Part of a small language model's weights: vocabulary 1024, 8.39M parameters.
MLP neurons of a small language model. Each row is named by its layer, matrix (up: input weights) and neuron, and shows model dimensions 80-175. Each number is 200 + 20 x the weight over its row's rms, rounded and kept within 0 to 999.
After each neuron's rows, "fires on" lists the tokens most often at its 100 highest values on Wikipedia text that the model never trained on; "fires in" lists the words (lower case) most often at its 100 highest values on Wikipedia text that the model never trained on.

L3.up560,261,180,218,192,213,203,203,179,192,213,205,193,192,165,216,220,241,227,205,185,187,194,208,186,210,205,205,224,179,187,193,184,179,243,196,208,194,203,205,197,195,186,203,189,200,227,223,219,183,220,217,188,186,241,214,218,188,185,191,222,179,155,178,220,215,177,205,202,235,214,220,189,223,164,167,248,206,217,208,214,214,201,193,213,235,197,182,201,203,197,247,192,195,182,154,191
fires on: "Gr", "an ", "gr", "a ", "te", "Te"
fires in: "an", "a", "group", "team", "grand"

L3.up710,230,167,215,160,188,195,207,174,178,228,229,175,190,193,232,212,221,154,202,218,139,210,193,195,208,214,205,188,187,209,233,219,222,223,201,187,192,176,206,195,189,210,209,232,190,202,182,222,222,201,231,188,150,214,177,176,176,212,214,218,198,206,209,217,237,181,187,205,218,183,200,197,207,189,220,223,195,197,236,185,189,202,224,184,221,211,228,187,207,159,192,180,218,163,175,187
fires on: "a ", "an ", "is "
fires in: "a", "an", "is"

L5.up773,193,185,200,195,186,215,209,161,188,185,186,218,220,176,195,210,208,203,199,180,197,197,180,202,196,226,155,196,222,151,197,196,207,244,245,199,197,213,157,190,192,213,192,216,199,222,198,203,217,243,217,201,179,195,198,221,212,197,205,179,229,180,201,246,209,216,197,216,170,178,154,168,184,171,195,189,222,244,193,216,182,208,202,191,178,143,182,211,216,218,190,175,216,190,210,204
fires on: "the "
fires in: "the"

L3.up235,221,197,199,192,194,179,186,185,176,222,221,229,208,204,226,179,247,200,183,200,162,218,175,242,219,191,193,198,168,184,185,201,180,188,210,246,176,170,238,184,197,232,194,203,174,187,202,200,204,223,221,167,205,211,184,180,134,220,197,185,189,232,174,262,204,197,206,196,186,160,233,213,204,190,195,215,202,218,188,194,201,185,181,185,199,222,191,218,200,196,261,224,206,200,192,200
fires on: "one ", "at ", "ber ", "up ", "A "
fires in: "one", "at", "up", "number", "a"

L3.up289,233,189,181,208,241,209,229,196,205,208,221,236,185,198,196,181,196,192,214,186,210,185,230,173,191,202,222,192,197,136,192,193,214,175,198,248,210,174,151,198,176,227,207,210,202,185,200,168,198,199,214,210,201,148,197,226,218,191,198,195,189,178,199,193,232,183,198,222,197,156,194,212,208,225,190,202,198,157,225,187,213,196,173,191,178,164,195,182,195,207,181,202,129,203,183,179
fires on: "as ", "co", "bec", "he", "born "
fires in: "as", "born", "become", "used", "released", "coach"

L3.up521,195,191,186,179,201,200,202,206,199,238,215,200,224,179,199,169,227,187,177,238,221,194,173,183,144,199,212,197,182,190,182,207,157,187,187,168,236,195,184,197,239,177,203,143,177,179,216,190,171,180,180,201,180,189,181,184,182,199,195,180,178,219,194,184,230,199,187,248,186,156,234,191,197,184,202,219,196,198,211,204,171,221,154,193,238,227,200,205,202,218,207,185,188,230,194,182
fires on: "ing ", "seas", "and ", "ly ", "ting ", "produc"
fires in: "season", "and", "following", "being", "early"

L5.up320,201,212,195,211,192,236,184,181,199,213,165,194,171,193,212,196,181,213,198,189,220,214,207,159,175,201,188,175,197,191,188,169,184,196,185,206,196,228,209,184,200,189,191,189,223,196,194,178,179,209,238,197,238,230,198,252,181,191,198,199,206,254,202,241,197,220,215,195,203,203,175,187,192,204,190,207,182,198,225,211,161,229,169,242,200,200,225,189,191,205,172,175,221,198,164,166
fires on: "and ", "en ", "I ", "t", "t "
fires in: "and", "i", "then", "t", "to"

L3.up701,213,211,196,188,201,238,204,185,185,206,239,205,179,230,223,203,153,197,183,208,196,194,185,140,171,202,195,200,223,160,175,214,199,193,190,225,201,210,222,186,203,247,181,200,216,215,201,209,202,188,189,196,190,207,217,181,223,221,190,184,211,221,193,197,205,188,198,206,193,192,192,198,213,235,188,215,222,173,227,183,182,212,182,200,172,189,213,184,196,189,210,162,191,195,196,190
fires on: "and ", "but "
fires in: "and", "but"

L3.up131,184,192,251,193,185,172,217,225,227,214,211,159,181,218,248,194,234,215,185,230,177,186,190,168,197,204,188,226,196,178,162,235,205,184,214,180,176,187,235,195,209,202,222,216,213,200,165,188,207,212,212,189,219,188,216,185,216,234,219,173,191,182,197,191,247,185,208,204,189,146,147,220,198,213,219,209,199,211,204,196,214,207,216,211,217,221,200,190,220,217,172,202,175,229,167,234
fires on: "most ", "202", "more ", "this ", "ef", "other "
fires in: "most", "more", "this", "2020", "other"

L5.up897,235,208,188,170,196,219,191,191,171,216,215,190,163,176,224,170,183,205,172,236,204,203,204,214,223,212,203,214,223,168,152,185,176,211,215,195,196,213,197,202,199,238,161,193,170,190,224,198,187,209,198,209,205,199,169,174,199,187,193,183,203,166,176,201,213,201,177,181,225,190,211,219,214,208,197,173,220,161,182,190,226,197,238,210,183,184,180,194,222,197,216,203,200,222,210,182
fires on: "as ", "s ", "American ", "born ", "ased ", "chool "
fires in: "as", "american", "born", "school"

L3.up879,189,194,211,215,184,187,224,164,198,222,211,158,178,149,221,203,222,208,201,168,190,137,222,205,188,205,170,184,182,208,214,208,164,189,202,179,197,189,200,173,149,189,210,191,190,213,182,190,201,196,160,192,191,201,211,233,170,186,215,231,204,189,217,194,271,221,201,203,169,169,182,194,254,213,171,212,210,218,199,193,206,209,208,206,216,200,233,195,168,188,184,218,175,169,192,195
fires on: "on ", "in ", "by ", "a "
fires in: "on", "in", "by", "a"

L3.up884,208,174,232,234,187,208,205,166,197,202,219,198,205,214,222,200,201,178,175,207,172,202,224,205,207,191,214,192,181,208,189,198,194,174,188,201,201,259,211,149,237,192,205,196,193,181,192,205,210,228,186,165,209,188,198,181,171,213,204,193,172,221,180,197,208,229,234,196,168,167,200,211,157,196,174,220,214,194,206,182,203,184,176,216,190,210,194,194,189,196,193,236,181,208,183,202
fires on: "as ", "up ", "on "
fires in: "as", "up", "on"

L5.up215,222,240,203,193,174,222,201,196,177,165,202,232,169,231,180,210,213,213,215,191,213,219,189,181,189,195,233,175,259,202,183,245,181,178,202,170,176,191,173,205,154,191,203,197,212,194,184,201,222,226,184,173,162,233,162,196,193,209,199,208,216,173,219,231,186,212,170,174,181,190,222,211,193,205,197,219,186,194,214,204,206,156,211,170,209,199,205,225,175,248,213,213,188,176,148,222
fires on: "Y", "or", "K", "Indi", "an"
fires in: "york", "indiana", "korea", "australia", "india", "new"

L3.up395,177,179,186,213,178,188,196,207,204,219,223,213,230,189,218,202,215,193,164,200,182,229,207,190,193,193,195,198,193,194,214,182,196,192,200,197,218,205,172,164,225,173,208,234,201,188,190,216,179,216,171,239,166,247,222,232,164,201,183,198,177,169,213,230,211,225,182,221,196,198,213,166,203,220,223,216,238,178,191,219,184,182,208,175,184,161,180,230,217,215,212,208,180,188,171,205
fires on: "par", "Par"
fires in: "party", "park", "part", "parliament", "parish"

L6.up93,210,203,164,202,200,210,190,163,194,224,187,173,208,183,227,222,205,193,205,194,213,186,194,177,241,200,188,174,221,232,225,212,209,192,234,181,151,202,187,189,190,192,197,197,168,209,197,221,211,228,207,182,211,238,207,218,212,214,229,210,184,234,216,235,218,173,181,218,215,203,189,161,194,178,200,227,168,214,207,176,217,171,162,185,172,212,218,188,202,171,193,177,219,175,206,212
fires on: "Th", "Af", "al", "y ", "On ", "el"
fires in: "after", "they", "by", "on", "these", "there"

L3.up633,220,175,194,200,183,189,229,214,190,224,178,167,162,214,219,204,206,216,162,166,119,184,224,221,175,207,186,217,195,212,192,215,201,219,189,235,198,199,225,200,238,219,238,181,183,237,238,207,227,199,222,153,207,206,219,204,176,196,181,197,178,221,159,217,203,193,180,174,183,209,172,195,201,160,207,196,169,172,184,190,202,221,210,182,217,196,223,189,184,194,205,210,202,205,196,199
fires on: "her ", "his ", "their ", "as ", "s ", "its "
fires in: "her", "his", "their", "as", "s", "its"

L3.up244,194,202,193,222,189,234,194,173,164,208,207,177,204,197,191,232,201,204,202,182,206,230,202,217,186,212,172,170,225,192,153,237,190,205,187,221,189,214,222,148,209,250,179,236,206,165,173,218,215,201,188,191,227,196,206,175,195,191,193,196,197,217,185,218,184,186,161,194,198,179,208,239,205,197,173,204,174,219,195,200,184,221,230,205,212,206,195,166,213,198,222,198,204,193,188,206
fires on: "and ", "s "
fires in: "and", "s", "productions"

L5.up812,211,197,162,202,192,206,204,190,180,206,232,220,223,183,234,188,196,173,195,199,213,159,205,181,186,199,166,194,180,222,185,193,183,212,215,209,158,166,193,234,200,193,197,166,212,219,212,190,202,222,213,168,225,219,190,194,225,190,213,204,211,204,200,213,197,232,190,186,207,208,191,173,183,194,224,247,174,210,239,186,220,189,205,226,242,193,207,202,229,186,270,176,222,197,176,218
fires on: "On ", "for", "has ", "ever", "ain", "wh"
fires in: "on", "before", "has", "retained", "while"

L3.up128,197,170,195,178,206,200,191,233,200,212,239,222,209,246,203,198,201,197,187,211,208,209,201,181,162,188,202,205,184,200,164,191,193,208,213,211,185,218,192,188,186,205,210,208,194,218,214,209,206,183,240,170,216,216,219,179,199,216,179,183,180,196,207,173,207,214,225,195,196,204,216,167,195,186,185,206,222,210,221,162,221,208,204,197,210,191,208,196,190,209,193,213,245,210,226,219
fires on: "This ", "Can", "other ", "ome ", "or", "Nor"
fires in: "this", "other", "some", "canada", "candidate", "canadian"

L5.up1012,179,182,173,176,216,236,230,166,194,193,200,211,226,174,189,222,199,160,202,195,198,187,219,151,181,216,227,197,201,165,198,201,194,246,214,212,186,207,221,167,153,204,207,202,212,198,186,217,219,164,219,231,211,191,230,211,220,183,218,174,217,188,197,244,228,195,191,213,219,171,162,218,198,221,210,184,198,209,191,193,188,184,170,239,182,200,222,175,203,183,181,191,198,229,212,186
fires on: "had ", "to ", "has ", "have ", "e "
fires in: "had", "to", "has", "have"

L6.up841,212,191,211,207,217,229,219,218,219,190,237,217,197,218,225,179,193,181,225,235,158,164,212,189,187,204,197,176,188,210,170,193,186,187,190,194,189,191,197,171,207,204,201,207,195,245,191,167,224,205,198,235,180,210,196,198,194,175,207,195,201,197,217,186,177,197,177,204,187,194,214,186,221,162,217,256,168,221,208,180,201,206,198,173,235,228,204,208,213,219,190,202,181,172,167,175
fires on: "but ", "and ", "an ", "an", "or ", "us "
fires in: "but", "and", "can"

L3.up226,216,190,196,206,204,208,220,256,196,232,226,200,177,218,203,162,211,226,193,197,149,188,213,181,180,204,231,207,183,179,206,186,177,177,196,195,213,187,188,180,206,199,179,191,222,226,204,192,187,221,218,225,194,189,199,238,209,193,183,223,153,172,207,200,176,221,225,175,207,177,187,189,207,179,197,220,169,187,180,199,197,202,180,243,194,202,177,199,194,207,203,223,205,223,200,202
fires on: "New ", "Can", "outh ", "n"
fires in: "new", "south", "canadian", "canada", "candidate"

L3.up547,183,201,202,197,171,185,224,180,176,217,216,194,197,192,186,185,199,211,220,212,210,204,204,217,233,210,204,214,196,183,190,230,235,229,234,180,212,219,205,178,193,190,135,187,247,197,167,193,187,202,210,206,172,173,197,186,203,163,172,180,203,173,158,196,208,213,221,201,199,200,204,181,233,184,208,208,216,215,210,228,199,173,167,192,149,180,186,241,200,207,185,205,214,181,190,247
fires on: "4", "4 ", "3 "
fires in: "4", "40", "44", "46", "3", "45"

L5.up168,232,223,197,193,163,197,197,186,179,203,226,154,235,207,204,190,208,243,200,194,181,210,193,190,241,200,177,193,188,180,209,202,193,222,230,210,237,200,198,199,220,186,210,195,205,205,228,196,175,204,182,193,209,216,206,220,201,176,190,197,188,185,207,193,223,243,192,187,198,157,211,185,225,211,196,171,179,187,176,160,196,182,170,187,206,196,187,178,205,215,213,202,219,178,184,218
fires on: "January ", "an ", "In ", "ould ", "to ", "who "
fires in: "january", "in", "to", "can", "could", "who"

L3.up278,230,185,183,209,199,183,213,224,202,239,201,170,197,220,176,216,210,196,200,180,176,202,196,223,208,223,230,199,229,225,202,149,191,235,211,235,192,233,183,179,208,221,197,166,237,238,197,221,201,185,180,165,214,207,194,228,237,194,207,216,199,200,170,179,184,227,199,231,196,182,199,183,192,193,193,203,220,195,200,197,204,202,202,177,223,185,208,202,193,234,180,189,180,170,211,233
fires on: "its ", "their ", "ts ", "s ", "fl"
fires in: "its", "their", "s", "his"

L5.up85,214,221,202,212,203,180,161,187,209,188,191,190,215,179,243,203,207,187,193,188,195,186,203,186,179,208,202,207,210,170,216,202,216,210,181,158,186,202,201,184,185,214,156,207,211,208,206,162,206,198,221,175,219,206,218,186,179,196,204,201,202,211,209,179,208,186,196,193,186,202,197,201,178,139,213,206,200,227,194,201,220,244,213,158,184,187,200,182,230,202,235,237,187,221,213,174
fires on: "a ", "p", "th", "A", "U"
fires in: "a", "opponent", "aus"

L5.up988,224,189,190,197,188,168,192,215,215,213,198,196,188,229,235,184,175,209,180,219,170,166,179,194,196,206,208,196,223,220,216,192,176,195,160,207,237,217,158,158,187,223,205,148,179,214,193,216,196,185,193,185,202,207,216,205,195,210,199,207,207,225,182,213,212,219,194,195,207,209,164,220,196,171,201,221,231,197,205,183,196,208,215,179,223,202,183,197,148,216,192,184,236,167,197,247
fires on: "that ", "of ", "or ", "ut", "or", "o"
fires in: "that", "of", "minutes", "major", "all", "no"

L3.up487,183,207,213,211,205,229,192,202,206,217,188,216,220,175,223,207,173,223,238,201,206,213,180,173,203,217,196,201,197,187,171,168,234,194,235,200,214,215,215,203,222,215,180,165,198,223,153,181,198,172,248,178,182,190,182,212,213,168,179,177,214,204,183,180,209,186,200,206,188,224,248,185,244,175,191,202,209,205,226,179,216,184,220,183,211,208,213,195,202,232,197,225,182,227,223,229
fires on: "September ", "August ", "July ", "June ", "October ", "May "
fires in: "september", "august", "july", "june", "october", "may"

L3.up56,171,207,209,191,192,228,151,212,174,179,173,169,192,160,219,229,181,187,230,168,181,176,220,185,198,188,185,209,220,218,212,224,200,195,189,202,203,193,172,183,138,220,236,202,237,183,203,188,229,215,224,237,230,192,194,194,170,210,226,205,152,191,215,202,199,247,199,207,204,198,198,220,199,185,222,195,190,232,174,186,218,190,201,184,225,184,219,169,185,217,180,210,189,232,187,258
fires on: "of ", "th"
fires in: "of"

L5.up877,193,165,214,254,221,159,193,195,217,186,206,164,209,206,207,204,198,179,173,199,227,167,179,221,202,184,195,206,252,184,228,219,195,232,189,207,200,207,166,204,178,186,211,175,194,195,190,173,173,212,187,182,176,198,224,189,227,227,229,201,166,194,186,210,216,199,201,188,189,172,202,169,213,163,233,227,234,232,224,198,197,213,213,185,195,204,210,230,211,201,255,174,228,212,184,217
fires on: "an ", "a ", "is ", "was ", "the "
fires in: "an", "a", "is", "was", "the"

L5.up443,216,214,255,205,242,223,212,217,218,196,193,205,183,207,204,192,222,222,202,189,150,154,197,208,203,183,199,195,216,202,239,187,203,199,204,190,185,208,216,170,207,200,202,207,191,228,168,182,192,213,225,162,205,157,205,191,228,194,169,183,228,191,203,206,199,218,195,202,188,172,229,223,215,168,182,224,186,212,211,213,183,192,190,249,202,194,212,170,227,196,176,180,233,219,164,214
fires on: "an ", "el", "n ", "ann"
fires in: "an", "below", "belize", "felt"

L3.up668,188,175,240,214,174,209,218,206,212,205,216,185,167,215,217,199,209,229,194,166,186,245,198,197,187,244,229,176,199,159,201,220,207,241,211,216,195,205,212,210,212,187,181,200,207,187,186,194,238,230,199,192,184,220,208,196,199,216,184,199,194,181,245,206,192,185,199,141,161,201,212,210,223,194,195,196,212,191,202,197,214,196,189,234,207,215,210,194,193,216,209,204,219,200,179,211
fires on: "of ", "World ", "during ", "the ", "outh "
fires in: "world", "of", "during", "the", "south"

L3.up1014,219,192,197,175,164,199,211,159,184,208,224,180,177,218,184,205,244,209,204,213,212,191,217,199,171,215,189,200,232,203,213,192,183,227,161,234,201,192,185,175,220,169,225,214,184,210,191,201,200,225,233,191,204,203,223,198,164,153,192,163,164,192,208,202,215,198,235,212,171,172,195,209,218,192,201,229,219,242,208,207,217,206,178,196,191,224,220,234,175,172,194,176,186,199,205,201
fires on: "an ", "In ", "o ", "in ", "par", "e "
fires in: "in", "an", "no", "when"

L5.up655,218,211,152,196,207,178,172,204,191,197,184,177,200,180,206,173,213,217,219,176,196,219,193,169,185,178,200,208,211,174,209,211,205,192,203,181,203,183,229,196,164,196,210,182,189,165,205,188,169,235,205,203,183,244,159,166,205,168,194,177,203,221,208,185,163,217,207,199,219,219,207,181,177,198,208,163,206,199,204,204,216,199,219,212,160,187,181,192,194,223,208,164,204,206,218,194
fires on: "t ", "ir", "ere ", "qu", "ear "
fires in: "there", "third", "ft", "at", "year", "left"

L5.up117,190,197,221,223,180,199,166,134,207,191,201,175,196,179,210,215,217,241,195,200,219,198,190,210,188,193,170,218,242,216,206,199,224,192,203,245,201,238,195,226,221,179,177,184,197,185,179,219,176,191,162,209,181,218,213,225,180,206,196,173,189,195,180,231,202,211,185,187,202,141,186,186,207,221,186,195,208,225,187,198,213,213,206,214,201,183,192,193,175,178,255,198,176,172,156,216
fires on: "par", "in "
fires in: "in", "part", "parish", "parts"

L3.up802,213,193,195,193,209,192,218,191,192,228,231,199,160,190,211,178,216,201,219,208,184,161,201,206,148,225,191,233,209,206,196,218,219,158,199,193,216,209,220,202,208,209,223,201,172,215,167,183,220,242,219,182,226,178,204,217,208,184,184,204,212,168,185,190,200,174,229,167,225,129,182,201,210,195,165,233,200,214,171,168,168,194,157,191,231,194,200,218,222,185,193,178,198,201,196,170
fires on: "an ", "one ", "its ", "a ", "and "
fires in: "an", "one", "its", "a", "and"

L3.up832,216,255,215,211,175,183,197,205,184,184,210,198,163,187,209,203,184,197,194,204,234,211,205,222,208,203,216,169,222,231,180,228,220,215,220,178,201,211,227,189,209,180,199,202,194,200,164,181,205,225,217,185,169,210,213,183,219,196,198,214,205,195,192,192,201,209,191,169,153,206,215,219,231,218,194,208,192,211,216,196,203,206,209,183,175,231,209,213,189,196,197,211,188,193,206,191
fires on: "during ", "New ", "after ", "an ", "ince "
fires in: "during", "new", "after", "since", "an"

L5.up220,200,186,186,198,197,185,163,152,197,193,206,169,165,233,209,188,222,209,224,201,217,193,166,207,183,211,187,219,191,231,203,224,208,214,199,183,180,197,211,186,224,221,222,180,215,216,204,196,212,224,223,180,176,201,174,201,179,191,223,198,206,220,191,178,180,203,200,188,187,198,184,182,220,217,191,181,197,198,191,216,166,191,194,210,173,182,210,195,202,175,245,182,223,165,222,209
fires on: "l ", "ince ", "on ", "ter ", "after ", "2"
fires in: "until", "after", "on", "since"

L3.up833,204,206,171,228,166,205,217,143,196,215,186,138,172,221,219,232,226,169,217,225,211,225,225,226,208,207,189,177,190,189,192,208,198,190,197,196,161,201,214,225,189,210,194,189,189,169,171,207,199,194,235,207,197,191,185,192,196,198,223,199,189,198,227,165,224,188,188,192,156,197,171,209,203,220,208,206,184,163,196,208,202,192,215,181,199,189,202,205,189,215,191,189,188,216,238,190
fires on: "on ", "in ", "On "
fires in: "on", "in"

L3.up96,267,212,230,215,203,223,197,209,224,218,211,185,151,169,185,215,253,208,187,192,191,197,200,201,224,208,224,181,230,200,188,194,200,207,188,156,183,185,212,229,191,193,196,238,207,207,204,233,204,202,210,198,225,204,207,190,193,215,172,203,201,173,203,210,203,214,216,170,189,177,202,211,199,203,204,203,196,221,239,201,187,181,180,185,191,203,185,201,194,181,181,184,206,170,211,162
fires on: "a ", "an ", "t ", "f", "in"
fires in: "a", "an", "ft", "in"

L3.up687,206,212,193,237,180,187,219,178,178,180,161,216,201,217,248,166,209,190,218,209,164,216,173,209,188,225,212,181,201,205,200,230,178,181,210,216,177,206,206,161,175,245,165,190,185,176,214,213,209,227,210,207,173,206,241,202,190,207,195,204,179,195,180,191,187,225,199,172,195,162,207,171,242,206,216,188,210,212,214,211,220,195,199,194,194,199,209,199,167,159,196,165,218,212,185,170
fires on: "not ", "to ", "but ", "has ", "would ", "have "
fires in: "not", "to", "but", "has", "would", "have"

L6.up410,182,207,196,198,169,212,188,163,218,171,219,209,191,208,204,197,181,223,205,186,189,170,206,224,204,216,198,209,172,203,213,216,201,215,192,214,215,209,200,207,190,203,176,214,175,185,170,200,245,200,211,176,162,184,191,191,176,190,211,222,162,185,212,222,201,176,196,159,191,205,210,242,195,202,233,217,203,215,189,179,171,195,183,170,194,202,168,233,182,192,217,200,198,182,197,214
fires on: "of ", "m ", "f "
fires in: "of", "film"

L5.up796,202,195,186,216,215,186,191,173,183,161,209,166,193,219,235,195,198,184,188,187,199,174,176,208,188,202,162,216,191,218,196,203,227,255,212,212,167,228,199,211,200,203,171,205,180,195,202,180,222,203,256,196,215,204,196,194,167,158,204,209,199,187,193,226,208,196,174,174,195,221,200,162,213,163,203,170,188,173,212,202,220,212,173,145,226,211,199,203,198,235,183,175,244,198,211,200
fires on: "over ", "over", "on ", "or ", "ver", "of "
fires in: "over", "for", "of", "won", "overall", "on"

L5.up905,216,191,184,233,221,209,207,189,227,185,198,169,218,218,194,230,178,199,193,191,207,171,195,181,195,215,213,184,203,214,191,204,200,186,197,207,171,221,221,210,177,197,219,208,189,253,215,224,195,251,242,204,177,176,170,205,221,193,194,185,231,190,185,188,193,162,207,204,174,164,183,227,206,207,218,208,176,178,255,179,199,215,198,201,200,178,217,171,190,181,198,210,225,175,196,160
fires on: "an ", "a ", "n ", "o ", "ome "
fires in: "an", "a", "no", "become", "one"

L5.up271,200,193,198,206,178,239,174,241,210,199,211,183,195,195,248,232,172,206,205,220,209,168,208,161,211,218,193,175,190,176,213,198,215,195,210,214,184,219,232,193,186,208,203,164,205,188,199,206,198,174,224,185,197,214,210,222,188,214,218,167,210,242,192,181,224,183,209,197,225,200,172,209,157,207,190,203,198,204,232,222,232,193,185,193,231,177,166,190,192,207,232,192,220,180,202,200
fires on: "includ", "and ", "for", "com", "ain"
fires in: "and", "including", "include", "before", "included"

L3.up530,186,203,212,190,163,209,218,186,174,222,211,192,192,179,193,197,182,235,187,184,214,143,197,208,205,188,203,205,192,205,205,181,216,239,232,178,199,184,176,179,152,221,177,117,199,232,212,218,228,211,184,159,176,222,205,225,196,164,172,208,180,189,192,178,203,178,182,155,201,203,195,190,220,202,170,175,189,234,192,201,173,179,179,195,251,216,221,169,193,198,250,213,203,188,222,193
fires on: "September ", "July ", "June ", "November ", "their "
fires in: "september", "july", "june", "november", "their"

L6.up807,188,187,222,192,172,193,188,192,194,197,196,182,158,193,213,202,202,185,206,154,180,210,228,233,186,225,210,188,201,194,151,223,181,232,183,195,191,191,209,191,185,182,180,184,212,204,161,196,216,210,164,237,221,187,202,163,201,230,220,174,191,196,222,204,181,234,179,195,205,196,198,200,211,197,223,184,203,218,216,195,220,197,168,215,218,175,214,218,193,199,248,205,199,169,194,221
fires on: "and ", "ly ", "of ", "to ", "out ", "with "
fires in: "and", "of", "to", "without", "with", "particularly"

L5.up572,167,182,193,191,198,170,212,176,218,189,222,214,239,163,218,180,192,236,183,200,180,188,176,204,211,206,177,208,205,217,214,176,181,240,205,193,183,192,198,221,187,213,193,220,247,230,215,218,174,212,246,216,231,203,226,183,220,191,200,209,167,190,238,216,232,227,166,185,189,204,182,180,232,137,188,225,197,193,232,213,212,247,224,203,215,175,180,184,156,211,192,196,196,208,196,202
fires on: "a ", "é", "U"
fires in: "a"

L3.up666,219,179,194,191,192,196,210,203,204,211,193,205,168,194,193,189,204,195,213,214,182,220,205,195,225,214,198,155,199,190,209,187,183,187,193,177,248,214,208,150,173,193,214,172,202,205,204,197,219,212,193,207,188,197,211,207,196,196,220,186,169,191,191,226,193,240,229,161,190,192,217,201,178,197,205,215,176,174,217,217,225,189,204,230,192,212,206,196,179,203,184,204,214,216,205,187
fires on: "ing ", "publ", "r", "ame ", "is ", "born "
fires in: "including", "became", "published", "being", "public", "is"

L5.up159,210,201,204,207,172,209,209,196,184,198,161,191,236,185,241,214,191,209,251,182,191,220,203,200,186,243,184,194,196,186,222,196,194,210,187,185,201,208,219,191,176,210,172,174,183,200,215,193,209,229,205,173,171,216,203,195,183,229,221,177,170,194,248,197,203,235,222,150,232,165,188,196,198,226,218,226,202,213,259,203,213,209,190,205,223,200,203,197,199,197,221,185,227,173,181,223
fires on: "would ", "was ", "also ", "an ", "ould "
fires in: "would", "was", "also", "can", "could"